{
  "n_layer": 14,
  "d_model": 256,
  "init_std_qkv": 0.0446,
  "steps": 5993
}
MLP neurons of a small language model. Each row is named by its layer, matrix (gate and up: input weights) and neuron, and shows model dimensions 0-255. Each number is 128 + 32 x the weight over its row's rms, rounded and kept within 0 to 255. Numbers have three digits each. A neuron's up and down rows have the sign that makes its largest values positive.
Before each neuron's rows, "fires in" lists the words (lower case) most often at its 100 highest values on Wikipedia text that the model never trained on. A number after a token or word is its count.

fires in: "under" 17, "into" 9, "outside" 9, "in" 9, "of" 7, "beyond" 7
L6.gate753:121105134077146122119139093101147135104106140151128105088125117077135162137117174163123110119097124122131110159096163133109153153130129118113127135106171086151139114216115040145119172165175137158120091115134085116107155092101088170148106116122163161113136180159128081149070083136168120130153100163091120127083114087106159078122135198122057159129138086152144171103077104161073158145135133097173113201095117093131125130120051108185095169094117187117072146135089101047116155111103190025138135121189127100141158174154128144149133155102223099147136167081119180169116118156144090115133112174159076152147133134139090084099124122102086159101101130098183138109134100149127074127132077108117111106095170151104123071103163159110123133106078054128179098130062114117106136126152144
L6.up753:123099141084166082088146058130192126089152139097240139093130088139099167104133147147127144028123119106200152074143141105083128126151121135138103136176111131054154104110155166108076145152143109132181126115089155110114146124128064099151127127138138102126079150129199154118119113190074119084143128106083169134113094130091121214105111184095117130151138135155115132181119119147131176081119129138113169187124174105150128124129134108108114235156152099152143082139163104115189112123128134128139154098120142111111086178202156127124148059089167153171090182161103113113195077124126124125127126122165117161155066085191114160123101094142097100147103155149146149074130112177102104117091083125194131167089124139129130092092167113187140127159109144158109133103125166130148129130115118

fires in: "is" 50, "was" 32
L5.gate397:150143154108064073073122171163196107131129176156145195157111118075122100178131157137111113093173108155136133171102152162093136126190147158186149150135049122147148139093081157130181097164180158139128163170088073158148126107127082122119125103145138132183164176167115172154112152112114198084170122153104125090174096099168115117172128104161146104165133065058167127143163135112178239102181158114091140114143147155121112106177094165110165147151168129129131134099068102079112141111138131185149121181170162134104083100134116163160139099085167093177123084193153148113122097099118120130150073176135165160142109149120172122166118130083139140101156115150140126183141135156125082121076173119111109159167177099115127126132114140172144175186102155154123102106143102116129153135168081
L5.up397:157108145155114179115146152108074165115105136093065140196141166163157117143127124141108158109115196134139127058105141151103098128170151112121135126134188112131093129150075170108064191144150122099177085157113149127132079102118158087195156121071118109135088119137100141102145193072110181111096132094092086124130171108145155160114168093099162097153120114075158131124127079114132126118144130113179155154148134138147162174192061118120197174106111089097094151156139169142180121113132107112099150133144110138128102183145152146146074148137146161163104157044074092074124116086090149151151174073177132149119105129114097137110136161094156164151121088121120077107086092107155182114226126114103048138139181213123122148137108123121126116144120072086125188120118128107153186109129079

fires in: "of" 56, "who" 6, "whose" 5, "which" 4
L3.gate213:143138184151118107166183117114121104159135100095158078098109191138064169121118138151191117185123115066080171091148115156143173169169122169090143186145125143084130123136043088100133127151113156112145122139076106163129087124089150172161169152133162128188086121126187127105113177144142111156063121172099132120093149124142122101105090078111142091084126167157105167098085130141177143087144127083156091115126135116124096111139098130145151107119167093169153033102211158114171110117156128131124121104143090107157046128128080164156102175132112070124161120145117157113080095144137134126181154118163092107118121138100123169189099110107122175107105166115073161115158130158161114128094060118115126103127238178166142118134140107112194111138186135129156120123107166102097129125050143
L3.up213:128118143158128147108170118085118125101089154086076132126099243096118085088108106091095139166126127125053073120128169167136135159104120149143099147093136117130108159148063096109126132169156160148088138131096174192125107142142140178084068159124146157105110099043164111206082185129133057088111093170152090112111106124132079107160143118077119130146097091158047161111117205095140175163114163115164098120112133156061166131134099093117141159094138163127133106124158168116143160111182136143155169123140136109159105058106094138173101134169082082148128167134181162130148133109108078144124147134102132102137133168116129173178153128197104189104126165121101165038140142155117059094157078107126167104162183120154104105092151161117151089115133136128123165134144124098132092140149120

fires in: "along" 24, "up" 13, "of" 9, "through" 8
L2.gate373:138100114127113126125129114099130133126105102092113104106111158080156136097123140119098116163137115135081157127130112094071179135090126157086200086161146133092103137145093168079096102145198167095151177165122093092196106149126128117087137165055014121124107116115123097133099087064174164104116171137104107121102131114092152128117221068115086125170132144106144107126160158111141103128159124132154094138163114175078191113116138151097129114171117109101070112177170109162116114111160111142149106127131107104073144123119141144108146121155136123215083068165130111093120149182180081144091160142130103143132135110137131065120117082148122158079114134108206073110093092135103133100172119091148169142138064167081083094127171102138141075137047075101096140103126194118071129123128070
L2.up373:100106124143131127097147133142104134058140154109129179117159118162156159110103167089107122194134120153123143106096105113124164128169131168106051113069126123103119162125081097124171101180103144112139180104131095148114150119102129128158141114074152091101131096120150099132139043130113132152074151171138120173127160126170123133161182095184105132156128111091135097170124032178135197106163118112112100085164116135146175125090129151173049141197127140110120092098183096086112121136144137103152138149050100108100102168127174110168142135111162089112140183163123171126165150176123070094135123121122021126102155113116144168106102145214138165121205153094192174123106129125084129150143158119144093094130084132178091151105179159110128119181064080087105133068124108119134159152114150

fires in: "not" 19, "some" 19, "most" 11, "is" 10, "are" 5, "largely" 5
L6.gate21:066088122148092148101154155161133167097078131089147147102152074127116087090139098132099182140178041146120154079113090097099148152137165104112120097046115149138135065172139098165100193142116157126124107120077108146149117152171100147107143136120029156166143163163079128146107101113128104130092121099125093114115104131058095106149107197124158150131158144135071133143117108100099145125093156137171176069065160123080158110082112063124142104151109160154141143166046156124117138072147103146071147121178121187094137128136164111116107163144147116138153045105205110145089105120140104112138061125090131131126133180107127100130156157098094126103134082070107108062135100159148147150125193139101103149103147195109204084145073165160094109144163132113119112083150120130136141128137128
L6.up21:109147138140134121117145157099147111092142215141095163127154100154148123129085132138167139192164131203138186097127216115095156094091108109178153089059134149111098148211138119119101188162150157146092132162146180123106108128130133158149142142138119162159145123152127114148088152158109120178111040149094078123149143159105157148172160136090179130154136167204082145099230140145157131082098157168159155150104157097087177136100102098127118176162112099106067193105150150187081147102079188159106135085108164105133135137122145144124056098153056112126126173116102095162134117111072153145167156125096138165124113135091097112129145162105146156126142081106119182143167094136078146150159110147107112168135161112141196144149148126190121091127127096103128153128106124116075113171183102

fires in: "city" 15, "university" 10, "county" 9, "town" 8, "country" 7, "college" 6
L4.gate964:168130145123075130116130160089143119151117142170213115136085150129159160111072113149096155110164088075133122056084140184106139139156149165090136099175106069139113109110135121170198156129069149110158154180154143117064138111127169181130127148107168119139167087143130146104115180110130102110082178129169144087126109134097144125097134159088124150068178113117139133129103161119138196129087105140125125133109104159117114159105100134051130130179126128171132130093137162171123166108169109132068153087076113148135093096175152146143092084133160133136112127200097145146147175163161116096116093098212127128079123130167099082100062127164122052159113203105102131071148174201169128185111116166156134127107087154121156199124108196159143130125139097159119083163135103110124115194089143
L4.up964:129126095064110134128117110133124131154113131114100117103114101102077142110155142118141136133092170170130119110157121159070099119112137175134088104150111103191162117160069134088163133144117127118156143159109107123147187140170098127137135144132103114123109112077097119073169121168113158095126108124142091169153095104161152119118130106135165112125115051105084087150182085126152085121123110101109171126194105107113054193122114105068111100104095108152122137119155081078170173097079223105141123160131162190089116131132155134138174058146114107156106136128169109129145150128127052154196127099149156106112088064152033052164119124143114138114154080145071126127178099163137129161131083119107137145076095058151100151111189143076177147146095077104170121079154231111106104145089130

fires in: "and" 40, "or" 23, "of" 17, "to" 8, "into" 7
L7.gate122:135081141143088119135186107128085131120082130108088140108112168144158114147136097126148141150128081147131152132095130165170140093091080162100120107091169086117145143174125153124161101128132121120111188116064096156079104145186136097134095130121133125138108127174108141183076152112073133160117118115124090132148159129152110082129108074095133134180091095154164134159128180099044137149160103111195040160088124170113070096169065120152211155132128105151075134145138087098074134171148127089142187107161155121111147169129099123146137125080151188189185142155076115130122106230100125159119133152113131072119087159133149111153074070134128114129082129151113088130125166141177156106167136106132117121213187132115107140112121181083171111089073121141091089188055103129155147136127114
L7.up122:127091107127178135155130081132160081094131111119176116094163151078143114138152158121113174115105179096041127081191135188102108067180112119096106145098102101124189112120128111135075104098139127139120141143119144141167115102106106122145111093154130120074080095120120128123176147106196139145108163106113203114149083074137063123124085126171130144125118113112119158092154104178127112191066106099157157167164110101135088118116144145098170134197130138131075186127109081121200132134157134130105125065113176157139105224109113117101160150068091139158167176149147109135132163202094128135131050161166177129171123133114108145108138207055089178102127133079163081102123126184143148107157163198117115136110167170146084145122121091131098115119153134114139136130136143084141134168076108

fires in: "including" 22, "as" 21, "of" 14, "up" 9, "like" 8, "included" 6
L2.gate618:103131098123117140144142162161089108121122143107083157088156105080147175114097128171146160112149079082106128155157189174150117092121163142071178154120134134092132067133117123025106144126140141026141154130197137135117078165146136172142087166074103129172066151099110074145124111114139059118189080172175129153124143149164146161129155102126121037146146119163146105105096106145164155146136171153128149163129111174059123131150157138195126110104121129125128159124212113130132157109162093190105102205090119148127107139140156127118150113107150125153128095153149139111137135150141052127053082164181101140159158108154138138189107102132106052053096154114111145092115077075141137125102131118101146141101094186109085141137156113155097134116158095134168115108090176145141156084137100
L2.up618:071133115131079098111190035146140110087136136131173103112140063152136096123158080162179114137146053146075093124126123135165176101162150117106110112149179077167148126078139126087103105164133172079134131097141187094113115146068138123116191115111128118117101097136141121148141095225131117165172145119164060150156181148143108155133144096106089105166150113115127174174119112165144079108212118097140147125124154102106127180151169075129124155117089140143145136117126106132141122156130160216150110168083179141158118131136138083120195113172147120144130043139092080133107093139099111142098089105140114085126066154144128171174082149154134074082137112154089132136121114124090127148173152164158127178114086154169075134147117132173096110071154103146153136112141204166136109057158129

fires in: "goals" 14, "of" 11, "finals" 9, "director" 8, "directors" 8, "finland" 7
L2.gate897:141115064176149125062077112100059067162142154187091152136120129081069080121120085129178161120107118095161157077177127127100136135125183149113175115131193175114123138124145150067120143141107178081100098100136104142108140113162113153119124098111103120108126066135126167104184104162117133133091171125171151154124096129116162089087185091063080122152156090108044107171179135113094121186114108195142108094124087124139160117085116130132086149165100120101140138098157132170124101138110170085135142129112097123120165109103129127195097103052131146142185106087119141131116098119093118114098116096227102140100186147082131185105110120109087089154181116153141032136080140177127158124158178068176129100145092149146160139134162112139113104166180146161121109139150108122125173151130152
L2.up897:137094099112178157092152092130165150119110126087172123197186183087078098159116096205169122131130111130113138137149128098095111189171081128159167117156105175116127129102109094132122091142138131113156157137120114099170162160147149127112122170137132161086151115117147142166158131140091179160124130140104137110114131089174148086136160117139138081095091110108117184122112147135143126158126152176125114144112107123186096162125091154098120103088136186062144131125060102112094144137122132074156128109154135066216151159102111130160117190157128129226094101119143134180107134151109124111060117153062061166132118134069102147057180147105152120148136137140115125127100185168115055158068081082159082113136152110075103139130067113112044143073100146112133154206086140152144157166172137

fires in: "and" 45, "but" 10, "or" 7, "also" 5, "not" 4, "it" 4
L6.gate51:109167107096130131145098167113118139127074143191101130100160090148149165123126101137161078137107141133127157147075063154096150110213122136119088172129138138136100094136145092086112148154154109104148121052085119164123121112152116114106177127113135132119116150133119185151104109130114166105098073117193148091148114131151145095123065170161110088130081157102053127118182155087165153092128123172132103111084143095084110169131135118193085128174120078143161040099117114134109076162136229170098138137106109142099134113137129118100088188167099120173176124141093122147155153156111153088084103200093113158143204090128176107115117128138174149136152059054098122144054098167105100100174130124181081140173176121119106158142105097144130064190095148122127199124132129148126151123139116
L6.up51:127163179138087146056098119119167126140084151197148095129135110120147127122060113125112106086121111180185123097062141073142152073110159107094135144078140150160128141067150162098061098136135148157100153146104129150166090128138113130090142115130155133157140149116169197129096142136125119126133083128163147139175151101057183121133031116203119069167153103174066110126110193100117104138103100089105128130125130090103121136113144111157102073143222169163165060095123111102081066157109132107141167112137154097146159178125093126123151157146139129120112115136139086196111122115113128097129109167093158152123149120143140141130086145105162083174152157162065145150145114139115154125174082138182126102161127030090117169123145115107117163131132111173145185109099086062135111119201086

fires in: "in" 73, "tenure" 5
L7.gate956:165111145121139068134132140130076099093150084183163122112139204180155168099084187233123112088086152104100091102115108146148139110123156090151142146087063095086170077147174169098105188105109167088113135071126095137132156116074175137152114094144110164099137111165142115131105101133140126134106119102143134154202113125079102131171109072049142134134126107083153112109150117126165234131152157157148168123136142171132164083168186117103099099172167100104152165148059155153138146164105149150112207168110130143127118114130112148122121115083043135147094156120131179123126135104129127128138142130106150123089105164171152109145175151153103104131111104061079119100106116207157141110143121098113147096195061148109095115143175121169186164091135108148147119139132132154152144091104168
L7.up956:063131050098149144122057076133095092134090121118177138118087126182177128123148134080110091156114067130114120153181109120146165095151142073132126208114112104091131095144165156151126157124071090100141174126113127082098112156097175113093169193148144080088068086142100167071138148037152085107118106109130117153164097149122118114188116170139087031115126140129122101167128138109159117178159131095139087118093113129094167165092159154109074159126117145111136128091147137122139138134158108105057147110162119163102135149061113130065167160107151107135148113171076133153152076160085098151187104125090156142107163115136119141141171141118158145131139157152121096099079146105122196098118141167135134167123135097078103138143101177135181106075190125174143108163093114114156145039109107

fires in: "or" 59, "as" 12, "and" 9, "by" 7, "to" 5
L2.gate224:118161137184119106159095132131193174139163142153106130137135155114095145113134136132108092131104102188094118173098089191089141127184132109166097090110073106115121149096083120159124171136112072088147101157083166144152107057129119145160150098130181147114135117095185157165102087117146125087098125155144100138130114086130118106151112134136103112162077155131115166104096123182099114082195112112104070189095156149131119124201112171124127187102124099120108044094139163141135161140140147156106131175169125057109124108164186139067062121119109123114116096158144138163161086168128214108094152119143082154118147132139091115174084152127091102123086055144082084139069097188109129115131162112161117067114149119154192106136117151137149113141079170143063084114159101074098076109070083
L2.up224:116159096083124144128120109157120104158140166168174105156088124169140116140137144113153204162155113100108113102107136173093096056146108168142076092089128168099092088125111114115117188082122116124111125091128119150149114096103111111135071104159162154178180089082170134129179118125127126055094107135187042067136091078122151089138124139142173138137100108131083124127094119108112122067108112106119062167140141120115146151175149131153113095119126065083157104127105165159118075096115136104114088149140155100159170174167139194101103228148119129142142115139144100110116104182068185115088075144103135114119180124148122090142130192186101174142083104184114120119156137213141166148194140127128125139120185099142113128091173149179133163141127184108143120136189153067106074091154154

fires in: "in" 28, "on" 13, "to" 13, "at" 10, "due" 9, "during" 5
L5.gate955:089154171180160140125102146141147132163109142123068122107132206126128126129137142184120142146129168092127094092155148204135169100187130090171125149131126122102104095148138123097146139159165156101113113078068188139143129119145208097075129143118134117080134143075155079116079157116088112147130090062149092182138170129139142146121192153117206108168156138089101142142117129144170120168115130100135120098158092117142139117091136163128144141114160069035137171175143111071137092090125106146080119141127078113112129170077192126118096101111101122171161203112158147108120164160138109166118188138172151090094090101212135088087159111089120149176108170112119146116132147104161108130151135166114184158138123156106141187090196087105167108128092132120165144149074173105100210139162170
L5.up955:094096049124153077129104147137151160156153083130171140186136131162170152158147098104113143141128129148101178192089092170080142131126105124184089072108125132157110093157103160083106085156182124138153106064108104086199062158066142193144116116099090098144114136189143158116089157127128085165084108161135109085204065165094147167118187141142129097108141140129139059140175144109183168188122114129089095135120140087080193118130100179119126099175120121156153132108147117113119163120094140149133115137122113139104126164111103079202171164084133153131133150113112154121154097113105109124181149166114116190097059080112174118095147147099165125117108113123110088090140089105088127111122138209137155109127123202108122162157171130133117108127101111138101119175088191105164129072089087

fires in: "are" 45, "is" 27, "be" 10, "was" 8, "m" 6
L5.gate354:164190145144145149153154109084136022154089176191147111133076111151119167187136162116118122160110131128150142164138114156127092092158118137122099170104114102132153147155144145120098185155121123100142129172098141131139171108108147085158142089179045167170141104167105076082068105160141192150121099102129120146078158090057160101126083106135130151174113132088139161178103137167152186153166167110134126191149099098078101119164140139122150147186138105121129185098116172132106140177095184141150197087209116143177093116149163073093154134159141117099145157056182162190114090123136049121124098143069151124111138149125156153139093153164111134075111118102140143156084133114090104116074145134154114129127105112130112105107172119114146153122072116076085179108111103173118149090082120
L5.up354:141132130099112101127122194133126116161161134132146130174136162151134097132133158115142161115100111102118150080125076081103079140170126088145165131122114129096102142134135078137144152146111113157134094162074143110161148160147114146106070139152146060123144136064119132075152124116114115094091128105174127068120076096137090144114111119162112090128137173040136137127128092120127133089117114130169119186083173083108120176167106069127135161126114151118178056202154080156110143149187143122099191117112095169176103080079072153151128188075179147162169128106087086106176086169151117096151111101166154102110158117196112137091096132096105067176174074144161041146085145123150107152191093160127103123103103125042133150098081118148115130144149169198129121051099098129167114127111131

fires in: "of" 29, "hansen" 10, "time" 5, "obligations" 5, "who" 4
L3.gate353:114074150145124119095176096119089088098113087108158055098130133097144144094121157165138098124115101075142153101106160152095124143153142167110158136139133121119187140084090125138163151129161120111168126148131141133105162143146186128120118138094073156148122100091134117068119115060132120079063087054142114065139099101162155143216150161172131153128163164150069149123120211056139181075073149082127093177151124125078144143120114108203116184120129130150101109120159121112075204103174120134087132153095046097166153167044146212127162113109107163138150116136154170172124146178171149127117119112163099139152110082090083143137127137099160124157118105117084112151126108112118100162106104106146127121096128185148133120109170121061121121152114135043127161183110114132141148134181093
L3.up353:172117104184138113137125149143157182197145066093155141102163132058170203038130150061130132141069116149041126108100122137142061177142121150129143120100142107123137188145147123083152064193124138055099148126135145120145097153127150153146142144135092121132113163112101136152172184086125143120115158159125128154072116121138143140169123123092124103115142091080139142110106142142128152126152202126145073154113098087111099136147126108136106136114158112144170151064160172063141106139158138131078053158169084104142121173214102114100137110185119097143161106129111151058115083142168132174143163160093083149071078166106173130126100082106152157083155109113093066131098150103134130107118095119123159083169153183099122111132080109105110165132176142118137118171165134173110135062094113

fires in: "and" 41, "with" 21, "as" 14, "than" 5, "or" 4
L5.gate182:105189115121142159099124114102144110077116095169116158089136110118123129086115123109099192138099066157120092090187068143135124107101115095188100163152163053104087078117111153084092106080192117069138108105068142138155117148143157103158137103170134114076057141107166114134099103131166072103156104079180131124160115126167133120165164148075123166179116125092053114172152115201111141108165114158158149187123204149092106166089115105119127180129099095117101135154194094110083189128132094145161108143139107155163129176097149114122141185149116083149153124086124099102126115123088127107130122109159085206101135168130123140203093176113090134166110142093116082177151140120133129145166127177104135156140106130134197067135119090115149173148146096090128082126111121078118180093081133
L5.up182:100087146135120138099130099125144105163097113113165133085190158135159134062137147103196221124118109127086121130187097087166086171140112165158043125094142147129163105105127121088132166103159055136118149100151125181128147138100105152152140176176155146107134066142169153182143113095186142145107126126139089118117118113114176127121086134106118182165132146156092106098166140078120142102155135183149110167073127162134138179093143127129137113077087096142144081081184121176146133084164139070139081103197125136119096080153109158106134148176121155020120162165165126169089036136110159166137127118148114125146119161115125091103137093170127134113132090102136118049124158103148138096117124188135151075129146192110179145153136155159146144122150151049147144129180070110123121093080118

fires in: "who" 44, "which" 17, "that" 8, "or" 4, "and" 4
L5.gate78:121132095089122091052099159101140186134120159098160108136177150188169204149108123183174164089123146205120146072115114118095157134147153165094150129103115142139190117141081119102102154105104082075146094139127181108144125133119053087154155107067136096127132093158126169165160127183154132096059152122134162121124109120099131120108132138149124140091083203127162149158101104136038147091102118128062109114078134202110156133146080194158096153139091105128145086115139136092141066118192134130112098125169060115186140072112126143127137137113093181155108133142076122148131130138146122112098130121165166143149159101109136137172126157181138113138125075088079065159123124118100186159138087112130154100132177117181111054146081119113151101119052114086147150170176087132136140111124107
L5.up78:194165147176126152123231092110185118128136138183095051081133137169132143160093074140125119135106175117162123091147194143141182116089127125109176110150147158145130089114147163124131110076116095139175104093122139090125096106121206092141142136065163144092112184112109181176105079127125077109158108127149148110114188088138122137157141081169084118184150125115129162159072125134139106106109121177190147139118144168080150114186169043117140161141124136093094134150102156122116083072086088132119182149138134078093120141137126119146105132096124132103091161141101168118100107173045145106174161140128177126151119164113153116064112138161110097180063176162155161131137148130070095081093133087134073174106149123120129129095153093125118169090132171097109172184136124134118137111189113

fires in: "for" 18, "of" 14, "over" 9, "metropolitan" 4, "scheduled" 4, "backstroke" 4
L7.gate356:122111155103127134103143145112153111094190118162087119117137087079105138114138100163134146103133100134076122091109132090121143047114083114095164095194132118129132053094168094081134068103159129167148194158087146138177108060124134141183094097150137168066119090093129117103181160168147104127172167146125117121121123083154081141126102107136106116156088117083171132094187097121195098128150117149178143128114103138074095107152107127140093147101069098116109106059106081114163140142114161064103127150123122126139160156151068140161171131166137124136113113112133114155130121156181167140115110084145047141095131114112135119106120134117140194172073117118141094076129118143094125109176133140104105163176124046166065143102147000126115118120116090073118154178208146106139112159095106
L7.up356:088064125145131178157164116158148140186172167129149166135106101140136134053177135138101104120147143159081137098092136094131099078079129118119117084150127159168121127077122096164146145119150148077142138146105148122146144161166070168146150130155163142138142105102112149158063161068171162022108146077164158152131108084102141123139125087143155178163132095097118127097090110094123129056070125090118136098117110144115167081085090120159143128135058105125094123133152133155155128138076165171122119158115131159154139096154141084129078072124118155183211137128081065132139138192168140154137094121136163110079160147117169078157158108141116119163108130027180165156190085133099102173113170136089139081174140082178119090135200083149134180124134146123115179130118105130103163139106143

fires in: "school" 28, "college" 18, "university" 14, "life" 13, "schools" 8, "early" 6
L2.gate969:173118166132088104122122132159129102159170113134094112125173099139143170125078117114166170145139134142137098113117056187149140144145117116121093151122135127151124153141158181168168103162144141102136197179150108099114079183159153109082178070053095144061106125089084095180135146058122159109143138089135141091073207144137173142044121110155179131105222083123132121139123158140197175157113158139106132105145181162142141127098109160143150098140109114162157128155109149162158087152161121120109105131176131119095089164107118142140141123104130099183123110068133185116142167174155124088166167091093146149091117138144092120108117056140170069105137156168176123155170140101090088112142102136098172142055083106162077126097132150175126086191106088126176114114190130156134128141173158
L2.up969:126131085117124160164155144065091117099128087077073128140117170095160101130134144093089128114107130137193106165134138182134098116132148114164126098102142176132139140118122156180169122134181191122132099096105092171110086099189093128160131070160129138127164113061109161140163131079144137169113120099161123113122148094129091146084177148140174119168132115137119098089124109113146171120124069117124116167146167068132126097161145157079094133142146130092182116160087065178109084151064139146138102136113093143119108105140095130133207097105085144173180053149124150163106187182183094182142136123117118163168122128115169180205128087160073079166107116153129134129166085187135137197147176113103126138076151092105132196127162167203129150140091114138107076083098103128114096114060100

fires in: "along" 18, "of" 13, "over" 10, "up" 10, "across" 8
L7.gate194:099119094102143123152111116090108155114084114111073065033174140136132161105139140168129126163136083070178143138153156148115155136160108150181166082082130143115116165106083106079125157118148090116071109112121167125181122127121082149116109078156110139157118107129096112084090111164153121105155155120168130126163179085083093138087151085195120152161145209118135088127108133122124112152200125110174137084116136191100098136136148147144114144127083096137132132145072056118171142060099079097115125158176108079104161129158133095096154138147136068120124112182119062075107114100113130087134146127168048120131086071169163109151090102114107144145171116152155091060096079132109058111139115127139107060123129157088098183099143130113108095142123104143045102157151149113124183083116071
L7.up194:181155184133132146140144088170146171116126130124138108142137129163142150119091145183151139110120143150132098130101113126124135120134120088174196113119150108144136129096117127124117097112162133132109113067170105164171145159116075204157131131113134076156093103130126130128120083115159157100098213197148095126098112108130151125172185145076065114143114156082114179173092088106129087124109161205129090095121087105160119163145137113093145076127092143153056084153130109125072129165167161150112136081122120114131159158184183114094121080078155104166133094065152124119126130175181089117081086056148087140123151133071135111160103119138116133080152181138105135086084150092117135129116189110131170167162141146168116123152127066115081086153104115168208149080077160200179181143152203

fires in: "of" 35, "to" 8, "by" 6, "raised" 5, "which" 4
L6.gate152:122108120144043141100140092154170176095166123100124061120079170099090169135126167172141111102160112087174116131154169183149150151106114151138147144100169230109072126116167155161123146100131165116098128123180107146157087172142141122121147132109118108133120136141141136148096135077145091133154129170160110076135079126148121133190173102137147119129072154106112128086119131133127108127141067122097090163071141127095128091092145126164176150143159158082131134174108040108175105111114157120140152157140122117122221141100107176133076152140168107166155140173167105067141119153144160121109122103067102099128150134150083160150116184085172141103151123161073101143161054153153151133107177081127088126136169168057142189164135147101160108127170095142200101154172141149046085179121126
L6.up152:116162150151056090162157139177063145134157121117129148154176219133119163100051063114108161103091128115138138145135119110156081080108085082130176145123147136139112099101078122166135087105098139133195113130143161137094095145104148113176097119076158124123120127091162120130101118153154145109078127116127162131128153143089143074147167090107139114104118091095136112111184117090098118171138120120156151143068139115132171129121143123106148127124110221157128114142104169091132034111204174067120091166127151108116130052075146090149118167142124131109120175134183091093108117137121136139146103164154131087095153114106098143127108155149089145158148130109107184087097044116211160140071109130155123112053173147142098148156133113089180131164124183121159154136116196078175124064078110

fires in: "of" 38, "directed" 6, "win" 4, "founded" 4, "established" 4
L5.gate874:099112133151158139152132076043082096105134166151160217173135138133153157125149161131121121125099093094085116097163117096099088074082120050140106073124097107132096116133103105172143178177079148072108095144136071166171101165105163156151137114109121138103129190132133109019156129109139160168128140157158114114176096140105120085164110090121104116061205105074097138118187160130133138111152151119125094163087119119130105148126097173098167126059131207111124148136160135106073100151089184188124131116158130157150134107153181075151128127082181119181130147118102157163129181160121093103148068135171052158101070141093122150078149140092140094150138105173146147105150133101135096081108152143066161167086108116150135121131145108126121151084113159103101170092131117155161108139127109
L5.up874:072103141148161104091132159070143087193115193088157178125215175114094154131125135146191134098077085156140140133078192107145104098170149106115113087160168097132119185103130121174125120169196155112143154216168070114098096107125139135131117130070168127125191145126126160068173179133145195119146106151164186048138149124118149132138068128143123140138116121151116132127089173156144138129068131154110050156162153121146189141106105129116121175078116185134215103125147155099176136099109177113131106105110142094117108129178146144111114123143147154126154110149128149083130103148132129171103134080154104085123108147125153104131119168103131169166124104156128148117175143150141132123076156170181109097086115150161114087065152122139154175130198137180215166123141145152104135093126114

fires in: "of" 54
L2.gate598:154098136144133179142110117131148144091155091107145168160152171162152131098118137143151172159132046111178170118200108143055148119144104127108065131092091134083105121107110122048163107083111130110145145143170049116129061139191090112137092221093117153135125113130154111085111150150150130178117113171114057102066102120126141117121171185069146044091152119092116164110109148143127173142149054117118156141115107134147192180168122164114179156091161120090147091148110098122117106093105105122096183175132119134135131084170127083100070174108122098133158138124169133145109134118132177156098069154143100160085102132090164058087106099082120149149141145137107091138136135153120108074171181133104123130139152188090110148085138119130113128187097144120109089072070164095150149156123125
L2.up598:123116143110111163121105087100183089096161127138144132176131200151102160113135068147171170153136096198146154090190104151118143106124159115134083167138137137143049112045109133034092104076105144098116147136133133131106127104137152094156148181103096153114123108073167059078072198111130107210105115161100167105051162083137175098158150151141065173091152090100068161071101078145105120123098137123126160120137132141155166151153188184121104131094137108161157152143140193112074066089107121064173152126124124123097144096149125112132180135121133136151079141165115120164095122154074098174110080124108123148107090101067147106128159134094128114107149101140185096149084176115137159076145086116142139162109140114143114123103154125112134143148154159141127116060074130149106114112131087

fires in: "in" 92
L7.gate348:141096166169162150161157145126146183132088070102181062095167168159101151205142147152165121222140149089134126082164100127124099138195149130147165148062077127110148096117090126115109115110148087139164146093113109153171147137114149059107108118182160064167139128193098145108136136150133145108071147114148137077107144179120114078110104184095147066149142051156133105124097078121176132138125125156127111080088119126114080155092145146171126149136174128093127105162071095124138117118190065130088197163142164103118139191117152192045086119082069108127056134114165136138096108123135138080150153078131144109105154141141134082103103123117110110165146106084145143131145134116102141100109078129095120171097155094114124138134096135116154157148121162157148112112176168082195161139097085
L7.up348:136114117109122193173089117136116072130104094109142092165160175156147133187056192131181145137141141098051103098136088121159135159145142162139140160081121105113151135151101156089087100150216121107099188108126097108179142168105175142100164169094147138153099080132091115081166156171207113153148086107135172151192177134159152128171120160146152123043174122157178112182111117132116183096126144168148119092095145147178147117134137152106128153112114067103140110141148134143080172112139107080139116177134089149138149134113132168152126104115153084076097143120082093176117088128198146110136143117170168102160110143108134096136134167088165171120162127194186104090099088156183119111121146132207103155117137159143111151160075080100183126073130174147139081075128121112114127099098135

fires in: "of" 56, "hansen" 10, "hot" 7, "technical" 5
L2.gate172:091109180145197076098122137180175118129103150160134159168173122127137156153175131177098132126119083072162137073124129034115094124207125128107134171137132126065116092091140138141177110162147166171117134137143130090152087097090138190128127128100098079060171115080169183125118161173117114134126127105161130134141140086098163063123161123112120147153123107098096198167117120127147132120131089135178122158136127101105166146147143127093124125134161069097134202071152099074150141124140142124152205116107122104199097190184090107191065097179143146136162081163112126157101102137153075154092109128145108071107105163105173134152086125089170150087098124128116141170095110120095174140168165165156070130114184126100145144098159116122119193142117181112088114157123124141076126119093171
L2.up172:085136116141148082102183172141139092094139136128083130149096124145101138102168075130151156126124167126169121172130093108105104155164105165128108150124112128149109121086127135130093126195115131135167143110079150115132109090107119159130108110139100138100158062141148081110121153102158170126093134058103124085121108109110141133089156190179178124116115052114155192127126133122154104125176092152116141179120109113140118155107176131162149130117111149162148157057110152151167103127130183114200161172087144118097090131100111122139157084140152150122098122127084126221159076193111168135106142076151082122136118077074177160137092195092175077125183143109169178104057118071091131127132124126169090137193121143104174124133178050205132154198144087098101157156095172182139073153133154